config.toml
n_layer = 12
d_model = 256
n_head = 4
n_kv_head = 1
head_dim = 64
d_mlp = 704
vocab_size = 8192
activation = "swiglu"
norm = "rmsnorm"
norm_place = "pre"
norm_eps = 1e-06
positions = "rope"
rope_base = 10000.0
rope_fraction = 1.0
qk_norm = false
attn_scale = 0.125
bias = "none"
tie_embeddings = false
parallel_block = false
init = "normal"
init_std_qkv = 0.0225
init_std_o = 0.0
init_std_up = 0.0225
init_std_down = 0.0
optimizer = "adam_atan2"
lr = 0.000968
lr_mult_qkv = 0.7
beta1 = 0.9
beta2 = 0.99
lr_head = 0.00559
grad_clip = 1.0
warmup_steps = 229
schedule = "wsd"
decay_fraction = 0.745
decay_shape = "exp"
final_lr_fraction = 0.0
batch_tokens = [16384, 32768, 49152]
seq_len = 384
doc_mask = true
train_tokens = 256300000
steps = 8269
dataset = "wikipedia_en"
MLP neurons of a small language model. Each row is named by its layer, matrix (gate and up: input weights) and neuron, and shows model dimensions 128-255. Each number is 128 + 24 x the weight over its row's rms, rounded and kept within 0 to 255. Numbers have three digits each. A neuron's up and down rows have the sign that makes its largest values positive.
A block is one neuron, or neurons of one layer that tend to fire together. After each block is what it responds to, as a language model described it from the Wikipedia text at the highest values.

L6.gate44:130100122101101125153157064124143148107113127151133178092122135129145140152116143092150135141149150117152126147135135140166138106140116117113178119110127136141123130110146103123129121118092092103150152120120088089112149127126125154126128123120104171163141133157144139161086146123163092107152162150099157144141120108118100158139148141131156119122096096146103128132118169109120169120153
L6.up44:197154117143142171143098121133091077156106069137116159113117109144113162161134163088144134114142137100142149112117137121127113120130122110071100140117134130075093145086115115193172149166114119125111095167109129147136105152160149128139156132157095161114139127141137112139113136171111147109129158113114153176122128132118098121163144082120125125157090145110118127136145155125146156102154
L6.gate83:126163113147113127141146106162090124104127126124164168136081131114158129114085113147157134097145142114107124096156132092173094119099136132106118117146076090126084129131122077176146126148113094132127117146159104117100160112141147149169131130157124137170121124136141114126136180174143109107160159126136154150106169141126111114107087126138079130122154132150160104103143168126124138083152
L6.up83:142137106149143104121138182092159135121131156152106116104123099142122120164117104124120111116085127163147126133137149112150121136105120161134106099119191147156093140111093137175151167163107137175133105104169155115146141109098131130115142146138138091155091155134126108114101122099132135144199150101132152154143073178112115097151146110131130126129088123112110142141126152131078090121131
L6.gate110:143142152148055086149138139128131139077129164117141119129145105116100176108115141121141126146155145147153103141145150158107108120151083128084156159143108139118060122144151135126123079123140111148121138102165135100089141115143165107132139143148103110104118105206130127113089113099115099145085116153145151158117178134140120138138126082097120112118115093135097086153097152137130136130097
L6.up110:161124111094103170167123144117116121134110165135135155074108123168101142129117106148109118149089118185110126100156114185171127135144099122086129108108130134146123174169137124111140109079153125129091142135164126158085123144170110118126158134123129078108111106145125106125090117101120114142133123140154113135127114132104082094119160123100104115137118107094111138142142117133183097118094
L6.gate381:083113137160103175106142120107098172139122135128160164147097065152172138109120115067130079109156131125134104062157151109174112119139172100137116156087142083142096145092130148118173129153131086125103117106090105119128159105141139124079133143130123129127134177116135129130118109170115114128154119109141124129157131141107098106128156160126139143113103145114138124125116123125134114113126
L6.up381:107090140125124118115127129126109115112126136151130132095125105083092142113120147124122130139115132175128176112120140145169139115106150085090118125151100094165151142111076147153177125080129116129119132154118174140109139053134148132082081120134095121118124133130134118138147165109112116119108167098143123087120163107111124100125133149173097088121163115139146100065124113086160152125150
L6.gate382:096118128141140093133145108105122117156122156140120119129204126060105145157138095087094147115142138121093130123127156069145112053104155112094120189133127155130121160114111123154121116119121074082142128099119103089144151091078162140120115095115097151128149172117128117166136129113119132116138152136109137122114095116075136117128157147140145163167150092120113169109165174121117176139119
L6.up382:123134132127165144130139142141138103151119131110143175150106084113148134161147143118118152166116151148100130117149171136146097140134071111122140181140155099173111149157060128105142149112140135156116170115147114133128133143109091102131137131086104086118141115154111137182137133141075090134166137121170157150083157155151075106145133156127110151130095091094130143144129114150144103142135
L6.gate540:116143140125112116122173104093120176105140138113106174148086137127151123154132120152144158115142201167108114130127130139129130112154102106100094137121148131117111125071150138149126111159103084117160090130139118136150132113105128102121105142107107125145122123153125105146139127148130086116110137115060159147198146076129087123127146143090135162107121137138150132143111123122103139133146
L6.up540:138120125126139116146154119130119154116148122146093191109108159127128132144130129141140144156132156096115185093076115135095151134122117128144123117138151153105155145131126130123138164105091131134166106102199099113159116141095129119099120104144130091143134115151148122130160178106089090153108143151120164151145139132131088119169109199151113107118149161112174124130094174093111138115130
L6.gate545:137114099156101112111137122139116124122098153145145143101127129145122151162093189112193129133110127129120118127136160147147121104154099121086137116126103086117157188128121103129119091095120108154167137124159118111124063168127145165069126075123076161100130165157143121124091111129136123153142066104084133113129095093133116101121150109158145143175133118105118130088148146139138151129138
L6.up545:110134130092118139102086192129095113128137072128130123122113130093111144120133118106131119127132146109140154139105128116127112107153109115126136137120139117142133202131097137172146152137135099163177125089122175135082129091111158118135139149180130140175153139156118092110148189115115127143124187129148185123117091145148133151102136117156105100118121154160164134118136110121131138121110
L6.gate653:140145101185137164121117111105088123092135159120125155131123136125155134144125147126126115109157148132110127122112119139136085162137119094083146141083114166124103157136115126168148118164151085146089154165098119107137121124070150127073127132120130160140120126167122111169139132134150100133136115075070137186145135131133134154132134122116172176138143144145138104106102119150077118099157
L6.up653:146144139120066159093134147144118098157151097135139130131122102117135150173183162092104129146157102161108116115137137163131101109127120149134146115121147131145136194147157048141083130097126126135095145119124077117141134112102111129132141184138118152141186068178163106112152147163130127142134103132136151124174152120152143150158097189133115129106142143063138141175138117169111139112182
Pipe characters between column names in the header rows of Wikipedia tables (sports standings, results, elections), e.g. after Pts, Tournament, Team; weakly also mid-word fragments.

L2.gate201:109184132135135138107139161128146098135129132116149120125158136127160111109115125119148135127134143117122183085120162122141109114106133104170125164118134144133121149121139112137078088116157161100132064124104129151134156104110154142140140108141157167125143150117122105143143097086132163151133083167121144115085116107140136134122137131165143121122163149180122091130106096149150111137157
L2.up201:121143145160147139122129088097119155154132122120145175140132119125150130127081116141139136131101135183155144090114146189125143088129116129145114109147155144115139133099155111151148087157117132144147101117133135121177108116133115107155110122092147143122191124138139142163117099145087100117135144165080146121136102151130093130188143113100148128118170159141106083113108071160117159163126
Modifiers right after articles, prepositions or opening parentheses, mostly temporal or comparative adjectives like later, earlier, up, greater, plus some mid-word fragments.

L9.gate24:177148107125121098107109129179105156113133159107164126127097129126080129122147130068138128097147090126107099120093136098141140128155125131130174152138118128113135155125109136139180140151119142141134115150118125143114167118090087121166133112175138127137148145144110140094139112154139116089126142125116122095148159143130152124108120134129156164083156113172129106108105111186146119129113
L9.up24:125130162136199080131097119125118135152130137110156095137168135137143130161160128107133096125158108143118133091153146085166169152177092092079124150124146124108121105162159135149167180136158102156129115097152122120091126107130110122117161089175109131104098149127113133119129136151109128103165151130173114122138157135112120132131105150150109122124134177108117148132154127146141157142162
L9.gate41:105097155127122141107129118076117165150129129130109087152103154144116169109132136096183118136090104075093135144111159154097128113157156117124143107142149125113140120071127150134125151168120151092117166121119135130123094128156166095135163101129163150136168115145126138124125140112121095136095102114099142169102135162129123156152116167111118122146139139127094162137122093145120153121129
L9.up41:192119124129144135144103114160171124093148111129140137091124151140135148092155132071114131110100145093131103123109111152122098114111146083119092071140116125097158111151118127131137103135095126103112124101089127120128104080161101113162152130119129139074125135130090148143152102148112129124121069142103141154116125110115153113130112141149105091113149140133129137127127129105145145134138
L9.gate57:170108095150142084139091105100125170089115099109129099117120144102131146129136097118125130130104120100080127153143163138140084153146111136129143153140170102127158157104128130132132128146109090134141072115143153124114132121169154145152092129144148153118176110095112130117148151161154052126123095099151128143139149119124147152151139117121131144170136124145096122097106132129143149189132
L9.up57:126102135137148116129127102151124119140114114143100131179166142108115120132197091136160152145080073144100134146148133153110163118120110159185130130128123104100155125118140145115110164107081152118141138115136170143145111114137125129141112150156155114097156125100111151110140119137107125106181133126136114154141108117106098116100149096157153107151179099141108063096112144130141113088144
L9.gate90:116093129137123134126161114168101102124119171158113121131129073092118123165110085111089108140129113124117123141150139129178091141075105102125099109143141116108139148127156121104075145124122110154162130101129111111117151154127155176136185168141127122128130153120174106130134113118145132168103116107146158136151104134165136114166152141137135131105145119137114083126116143144102138130136
L9.up90:135156116110137134144135129074115131112142140163129125108147099101108099093126116092137122129166098112132137099133124144147121148120093168150162103139161132117112109121115143097124166153153071090131150130091139078155129127123150107131127164111117105140158168104156135119122114121136079170137113156162107132133097130174084123168143143114128138126140086130099126098134162062126134107148
L9.gate226:126145116137138116124131086113109110173163112145159108113168161117128142133124116162099089125102128124099122158149174124129102134151094081162164131112134162124165119152133114124113157144122128123137139105120142158157102105081104165139112110128136137164119135169122126155106097146106105093115136105115147118093137137093183137109120104107133127148069156193130096111133128138103124137152
L9.up226:179138088129117092161136167099150175108079172128190128146122106166090110117159178173098134130147110135134127092132103107120126149169119134126135120148131174123124145140141143151086125127118134133140115154153154139104168094156121118097159166174154084135119109119117118088118132156147133118077125104118161126147104136171117081116113095106105111088101112099106138160122134087163157132097
L9.gate430:124151138101112163138119118106098129147134152157160100165105126139120110117146130116156098125141142113098137142134129121156152075115143132129158158165127119097150144150128142126107135130119098089133142081145081125190150111085097131133161110164151117160100132129125165135144098092125104123108142123144112115118143134159118144101138119100175147127135160170120100088090121127124110133138
L9.up430:115143141156099136152136113156139156116125125135139101122160182130104127107142127108153104123095121121129121159116149153102087114150115182111105199142126170099122137142090139111112121112088141113153121155100125142105093131142122122113148092144135158072145162147160138128063110106138139108150078174145163118101124187127121171108103178114119130115109138121128142105137160093151100153152
L9.gate557:190095143120107108150158095125143151118137154127128082133117104104125118130080092121128135091120135106099149138129135128188127050132103127163110085117149156107133119155158137148132100177122087124128115117128148105132153069134098138128128148140129146142128148162164150119141109157114107101148109104170154111123093152169130125119190099086165132135157115127137121121116115110155099120103
L9.up557:110123091114119128134102102123157140093143105144146127160137102099087102117184125105130066125090136104113130097153118106112119132118160138088126138132128153132163134132147144125112114164120114124136146125188176118124121131101136136096076124162143096108171149097117122130121166095139129086139161126125119138122105156088137184128110115087156117137089158119109122112132131109120089150117
L9.gate606:139124117187094143174163134131142127095117151197131111176130144078090131164127101136118140144161142137102111142139118126127150104092146117118171141099121150130098129148154139116141110129113093128118140095113159146170114102119157149112095154141175091121128143118115134133131158125141082143083123131147136156127157127164140107116111119121158129171130123130140118138126134128118122151128
L9.up606:166127085137112115163142090133093171117107149101133115126127130126104125115119117065159158132156144114157133163128119102120137107145114089086112129137144116153132117132122132100142117136106109109111113131124120079142162175112169104119110104124185082080109123094124135096108120125119137155115144151124139109150105129110140144131109122112094096155169136138151122134102156139116111142106
Word-final or middle pieces that complete a word split into subword tokens, especially after a hyphen in compounds (small-sc|ale, silver-gi|lt, Tamil-|lan|guage), plus " and" in lists.

L6.gate89:095134138152126111110124124129112110094061129163135122131081113123143119188115099149133129136160144175139135176118132094126129147108127107142123148124126107128139121134126124135166100151141094146137074136099163150118099164118145098161162143138117174134092153108111085094124131102115081114088141156123125148108108094135117079144067100132100148165110097100152112104089135150140126135102
L6.up89:135174167140140135125157159095134109148109079142134149131093132137162187096163110096116132120144138187125132107128152115188100139123159156146141141128110109192123115113124094147150117155113127126160080083140124097149131107145095128159097119134129128112099139148105140116137139128123130125127159121126130162147098151114144129186079140117109134160171140138109120160110094137139144098134
L6.gate211:135160184176136118129180149153147070176096079153141170154102107093156162165145095140095066131108124162150144132141144077102087132083139114153134122138193146140079134146126120137084112123128123128113102134134158106137128139112125109106162132118143155139105096134113107115114130095110109132116138116102127136152125101128113112126134096140172162134134130152159131128123083141105145125118
L6.up211:080141106099125144111147096094103146167137137162118145145095114092122117135116133177157138111117123136112131135140167127155141142099109145137144128133134120126113111136092130158106148133099154129118120137100121114148091125116174151123074150115140136140124118146116125098112145134116116163129155101148133100097120146168132099149097102128121142115079104098119150147152191062150137074131
L6.gate239:126136127148106127115129168164125114136088118168114123138156131108147119214119150119168138109117158087118084123163091128135134108068096111126140139106110128106087150122140123118117138118160151154150116127145123130097136152106138097125153127188086150121148134168156104096147123136144141072131112163135133140123120110131133115148095137123095148143094118145151136104121172145122098139089
L6.up239:139132126172134136113097172111110137153111150148106115140094080141108162141166170127106122140144109145112106118129073146121140138179146154149117137181137111154117142159122112108112105127186171145111148170118118105161133108162120169122133134135148111175101117151062138091124124112134161144150151151160129107126099135124109100178132133120118118127117123141127141134114111139078150103041
L6.gate442:141112099166143126110146141136152142110129156152160128170175149125102109107155135118140115166172111133133108100139142141117145113143136135128094117111152130125127166131114098152133121142094121137144118089124111092110113165153193144127157156144132138111138122108136140080162089117100138122128099105087145139176117111127132097154125123112160108096112152143137134123101129138135121142104
L6.up442:138119155148120137102111138139136083143132100155154146135082145160129103130134144127130165170166113122153076139129131136141118133155155135156063105152139148130157120107142100125148089139127132112130147120099106127139104139139150138117147174151100165105111105168121102146126107144123146156156104115101138196166108133105120084148126102072136134143126125103131085165131126147101137128161
L6.gate502:136148116104136145140164138138119112122139125155191182134127137129176148161116116114142122118155145143112146085158152100109116095170137132159110110143118144112092164153147108163135117114081180156109088132115107139111101129172142144115123120186122172072119144128148129146127120105091139119163124090123131133134125180139169074142086107138151142138142151096079156129111139138119143136167
L6.up502:118148113113102131116145153109078111158128085124105141101077140099128136152134140145127118135130151147097116119146123155150140130143083100118106121109139144121136118133161130144118145160154129095138078143184151129140101114115164098058132121137120125156096102129154121119148110105105157099130145125125170114134093111156154122179141146160090131092134159124105090155101112128130115101139
L6.gate504:092110149108154132124159116153147150115116075166138157161085129127147132127144127113140098126087103082126148108153166141148130133166110129125191146132099136137108080113140149146130104134073139101147120145172161085120123161138133129148092162128101182133172105107132081154119141150104127118086090114125127130153149113139086096138122138104145158141123146134147171143079116127114117092132
L6.up504:131140118169156152093161127094134114134129104151129159147115122139159109115101106133153108162158131095123138101138150124127140159132150159103129127096114173150052140051180135113152123129130164156144105141130130119157141128109144153145153140181135153119168085147152083122139129120104133116150136137080151156122100167077129125149125126105134153136165142132170137157117095153110105105140
L6.gate634:108142139151052155174131170123135102171103114161138122130100125122125147120099098127099123103093130106167138130148140111114115124127147105119164116118170092134087172121125142136096112151128123181137091099151113145088120128099123138129114127128167143119106147216148117084121128087150103096098152133131126139151108166156144117112118117125154121120105145148105095146153097161125133149135
L6.up634:093154098152122154138139142108156075104123138120121153129139088132103097117163170143139130120125152097134142160123140149093113136136131122111104069146146103100145164090128137146113151126116138147106126131109105115124101144124147107102124127159093132121126140160150094079176127123162118099162177222119140160100093115141107115139145133144165127091159104154125131107124123111112109110114
L6.gate686:124163147133145120130145142108102088111142090181109092129125133120147125109161116087119138127159158099182104150163122152146127143102150085168123134099139162079108126095141112155134126160087138144137122125130183081150120121204140100119116130144139142095095103147125091127108140078110132095127128103137106112130096182092115081165088107116149137119133080160072121129112203130163162152112
L6.up686:124100114150108144166088174130138127115126151144158113173124115162147081119130086140139138131113141098147132125161118149107143134141111100115146119098132196087127139131102129123139099070103168126185110139151117102105145137147088104112146144106110112115094122118123121122138122082152161104135145126143137106130152106127132145101100105108136106126117114150105115124095139097200098118123
Second word pieces inside rare names, such as Rh-ine, Kh-ed-ive, Harvar-d, Wh-it-ney, plus the pipe after single-letter table headers like L and H.

L2.gate271:163135153131088169111154105143122160096114133092133155122116109078105168130111160122126122156147140108118148133126138143133103094103094092167144131093127112105096141102095143124136216121107134160132096158121148150107117123197102150114074153127101133110126121129086099094089129189132133129131127159108093109132111130119135139155129112136168180156146115137058132144117116167125166128146
L2.up271:103151094094098121155145137078097123124129089123096126099155175115036136156143120128160145148122128108097108101152091177108123120138123130132088145128071122118163122122106126126120128113122108120150168106124103165156135117148121167116081138103116158156093084139115132130128131152122062129126123116094120095115112132151133155113138148083128116151115086145119146120112139128145140130108
Commas, "and", "which" or "but" that continue a list or clause right after an earlier comma, as in taxonomic synonym lists, name lists ("Hopewell, and") and ", which" relative clauses.

L9.gate3:124208136105112131143106112144102149112105156134137092094124105155145138119138132114170137119110122139116130132172147155122156122114121114175093144113118170116112138093095094157146116145126126146137147140152108111150129051161148093125148091184166140126141131133160136140092107121106121128128161103162138098120111163120125109093116126091146155152144172111155101133189127103145155148154
L9.up3:122147124131119132131116126134157127136098130126094108109092150123125117137150151146161155121105056112129107118160157148088147135110139128155113097142174154152123130157128141164126062140121157091169167120140136167109133096140158148083141132142130115121128133150137142116121120128128132137135162106107150112113148143093138111125141140094116171167118127116110165138168129103157115142134
L9.gate50:101103137173156119119092115132130162093124139131168093113141095075135181115163139146184081139128136124133127118109132148152141137142121118144114120087133133126123152136103151132138114106130130114097121149135119087177111118141155152117146117073136145145152140132123138127153108130160139158116066109113114180097172127117112115085141144121152144154195102151132167130138142114102142182131
L9.up50:149164116148116093136132125129124133160094157143168126131129117157129128135166136111162088129160132143169105165132136137165152156155126119126078097109128175146145132126111154115132105157117134124146113125157178117144081157149142152134117136127113092099132135146109106082155141123160085142102122115139115120136116145107114155113110091117134142158162136101153104159161150172128140083092
L9.gate377:174122150149050132133124121118165126089148083121113114145055150194136123128125133143121127122125161147124108104190173127101117126093134138142107141125139158149091184109126115194124142117104100172147147151168109103112129141146129154135147128095154117163098106155102114123123089190098126103099147108156168131088156142112111144089113109103153142183123125113107127152163133150160135085159
L9.up377:132163156125090130153095106102135171143140103161092138146136116148132133118090125134153124128128078130094080143176135119179172121116098116141090130111151096148088161117100115140057183141161143113139092092128118148142130074156119136083143073122181129157161110121097104075121105118127117164113151119118149113086129128137149107145114160094137136168128133158140107149104120178150155136095
L9.gate453:132128139139152163087113049098113139131138167112122116151148149125089128108137118102139102131128149125087127128108128140127113117097130101112088164186105171153099147142139155077142155153142102120106165142144098127130174086118145113117117114094124136124152129189123126146110069127130144099138114130123123140120122147140120123126145096083172148131170094120113123132143115159131104171136
L9.up453:147163138159140139089118131096105118150155079103122197092139118143119145124114147127141134107122152135144105088177119131136138113136144138116150099155152127123105150119106134125125115120147149151131156120114126125130140138150130107143102142119126109126119130120145126089112075103133111124128121134111125102145112117116134121132137148127117123143090111069132097124136126160179201130153
L9.gate506:110156121131114150137138131169137167099098143120132132168132127172120130135118120138123122135139120120070098127119143104113119093104143114151092113113147172194157141122083137103108143167114120152164144112088142102124151114108154135114146071154113166106131129124150113155114082147122118165128083081144142116112129117098096161098113116099155149116129132124102101134126160166101138158189
L9.up506:135158100116133120114139125138133127137149159129168104150142111120151154134114106144129100139146130134090117159102131121134158128136130133160144152151114163140119159147152129138127144107108124119118118077119133126174143111164127172137108111118146171125107136131138129100131111111131100139092096107147123131132119143122107130137129136154186140128122131120129169147063104163126100143112
L9.gate653:077124103118096088089130156165140182146134128135158122135118119091127184094160113125124049162176142130106122142120138087156079104155124128092130129127146168147107141131113151107126108126132106160098139133142150154131136111132157110124123091167145105124118124145130117132161126138135088147104109117175125122144114114125084106104122087132120118128111140123113128105072103121151079140158
L9.up653:121115156090157093114081127148128116120104142162114112096147143109147142175137092145130078160135105098144120103118115067139084116067099136137079135098177117101121134095118150099106127133164139131115157125101122161142078109128131139117148073114109100125097128166141136096109134114117100118148099129162121114145102146127106107127135069119138123112143130094117148101122136168119100151144
L9.gate684:102130142116097136099131157157141161131171128124132108093159121144144154109140131116088154122148114136124107133127142139139133167170115156127189172132129138119094142138094110122119147174116117164118157108116117110120151110129133081140146128097178099088148137166185116111115117125112127122120157149136121133156108151143114173078106162103143136069167159147125150167153105114096169155101
L9.up684:182138117161120135118076127091140124123120125166090101109130151140117147134131077129122092118153120135126136141134109099092128112127126131122089097130128140152113127130135109103105106143133117157083139122081115116127163119132105139109178109129103144084158128151184154146156119119121147126122102093128144116111154172121119123150080091125105123067166136104136111114150119138152131132086
L9.gate692:134159167144138108157110119130106152144101134155120095146128147127128164163109112093170093150108140131116124116138103133128102114124132137123132105113162131134115140122098159128119148137121157104105124146116097093125131149187159174114154106148127104139150189140139063115159138118123068123114129095155141095121116158197127078122121109112107139149095123104136099125123118142137146157112
L9.up692:129136134107111123142143159141101149076097140092128119147154135115092153084147162128130123152110151135103128089168100115062140136135106182113113122184147124124121173128137176106030132124138144141154142145127130124160116166149119141097115143151134136163070118150146148123118136114136106137103152116183152163143191137129122119100133074118134143133117164107134155130120145142163131088110
Middle subword pieces inside common words split into three or more tokens, such as th-ous-and, Hu-d-dersfield, tr-ul-y, imm-ed-iate.

L9.gate31:145070155100156129115099124134132139166098138124116132103150116115125170106103150144135159130151148128143118082162134148162137112141124047126149103126147101125139121124145095162143132159146097125132143109199113123145117126129085124128134070102117108079134129105134140094120132136131126102098151143164121148116150134134128142110095112106126142162119113154195150168147112140107147123154
L9.up31:141116119129183144186134159130128164152140152146080112131128105168138157161049092135110115167157114111140106138127115144137136154110142105129084125122124150106067161126141139148138107102126122114131126081134131122167202115158114128152152157111105129125106123201144145100106094146089091119135161113081110154135099151138141101117175121134163138098095121122145104120130120113107142141149
L9.gate122:114115155123093124126116131180133104131129120145120184133113120119114154141151149110135151116123132126104153098146175134136061157142171079165108189133118136114092125111124067145124115152141117142155136156132123104152131095120164117159119152119140133116143137110175133184142142169111119107105114158118135098113122105115116120137107136154124169118150099091127136147120130089126096115130
L9.up122:131117143076087133182130112150127129146123159092162100159132105117099121134079120117103160122171147149144122146133115103153147152134103160086134160103153134140130164141145093143143131123115109116135122134192098122128108122170147144122116113116127151135136112171145138157103129084164127112142161086126149123124131132144114114103152136044122139127147123107136098120111131142087122102138
L9.gate232:162128118100135089145136133126109121113127145132112123115119112094111141145128128079134149135165127144115150141155154112092108104149099102133150123147147126137084121140151110130121130115112139175171109139127131097084139128104160131118119114162142117115146158162130186138147123119096101125063130149112155159127143153130137095150067117164121135133116144116156098145141140107132155165152
L9.up232:141133120129099169151152117182135071172120150155125127107146142139101113144083130117121153162111127124133139095135117137118091137123115140098104133078115112127144102109122067125102124118136121167194093161166118115104124126125163120140112153136114159083143102140177117121123136109107110133109124104145167120160115120136130129133139150183113106125110128150119130136105078134097165119134
L9.gate250:126132100165102131133140129121108141110161146131116127114115152152157120067126166095131128123119104139138123078134123139116112156181116128144119114146094136141153130136122114152128143171161106158169145158143148119122134134162161105119103106128128160170135113153185199136103156117084134113105134143122129111128178117120121131124105119110085124112106140115125114111132151136119165163149
L9.up250:090133179119144118129138151128140148189167140110117136150169116167152141106131115111113150104112148126107077131087144106143128132119152137109135146082091109066171116145139102140142136156140127127141136167126076106108122126121124106130101119103150155070106104137146162128118096139091161117124144138187114098123095139124134117109087156076133108123118139146172052132060116132118120106136
L9.gate485:108152111141117111107143145151134103151125128124179097149112153131120115110194164130151120114173082137120112128134101119157109084113122088129158153117094096095126111128136113119089099112081124134105142113123133126123131123066141115104116131132144145068137096178095125158124109140135111114122119173148098105150154146097131102112108067102163111182125140117160140126153134136167141119140
L9.up485:081140158108097139131101128139110124101146121106121124105155082114118105106151164138165128169127152114120144101135153164128148134120135105100108108143131158127142134148138142162168154136121149179125149165110145133141162088142154123104140132081103167110184125109136112091137105143103140146119132114123128071135124087133100112128135145094090153112074156116143136149095102103081117121147
L9.gate540:152109140123120094123131102137119120092125120135146152135130136169123119098132107108126126117145098110120131141127099139131106122115111107125134100069104123049113120155150076093164136180139126148142138111133129138124123139096129098110172157157125131090117127163138133123100121123159171091107166128159119137158134129160138123120117141136139151110099141085128080128106105107140119157090
L9.up540:139111124096117117128142105143166122127116106147148173144122113099116132143099061125106129105127138131135100104102149108157119175106135143096159158126124128107139112090096129150155098081140071140151163114136136146131146081152113132137104094170141121126127079161164132128133112182150099151121139150165144109161133161131125121103101173126093115119165098135155102124149068149124106134165
L9.gate631:115147098093106109131135119072083128147121100130101123107160105144142130143131078106149137107160136088088103134137127146134136112136109111133151089152119129071093136145091114119108151090143118164104092178119103080100155141121185114139126123088137105098144149114125162113121137157102132146099131108130152100140155135125146098099105130105132152121151095141128124069100094111093138141113
L9.up631:115149108097143134154113115114142119120141127097135110150138134107123103141090163145089133155148099104125110149126102126114117091144146125119118179078130099074095121135146098085061124146103126135110102123151162139107119147152090119131131086139152169061107168131129129135129134142142122095146069148155154131135151115129123101088146167059136136135135117116166183119100125139140136132111
L9.gate680:133101120100126110130126118127120122120091121114109135095158119095096137163173153121105146143137086137045161130122124136108112100155071138120132141093132157101135119147146097137124146168138129149150138136158131094126099090148144078118131098162132162102137116148116150149164148127078131119137161132142141148119106119121143120117080115149115115112124088139143114165101108142108152167103
L9.up680:069127112108124141174129094142099117166115132127086106146148065131170149113106130156123118131153125119117120105136114139126142122144128105106102117148128127136145141136129161128144162157115155100136097142148120123125134167117100127142135126161118151131112083171146113121146105109100130113113136125115171108172143086168118112127128168134140142165151134139142082084069119127092135117123
Pipe separators in Wikipedia tables, mostly the closing pipe after the last cell of a header or stats row, e.g. "PPG |", "47 | 2 |", plus occasional word pieces like "Team's'".

L2.gate425:114173190143112157119105150129112173114133161101138131112126115103144124105130132165132164133158141139139130084135118108154111117132097144112174132179124142106134132191134093140115116140101163142141084111186149110142138103149138104138166125135120142154130138151189126134117133045173124131094138099165100112119131147142143089118142123137118110160132125126132139117130121089111150157127
L2.up425:111119151148131141094097117167142104171113149120125126107100162140120131148142152139132176134152152114140129106110141128116133152146161147100152142145089155115130110125130138120126121116090147114117143121149111136137110128106101106117147145139108092117098156135073132121129123132162184150135189143123104108110117132107157130098118146090120175155105141112126131150126108079128132157111
Pipe separators and row labels like Total in pipe-delimited sports stats tables (career apps/goals, league standings), often after a 0 or dash.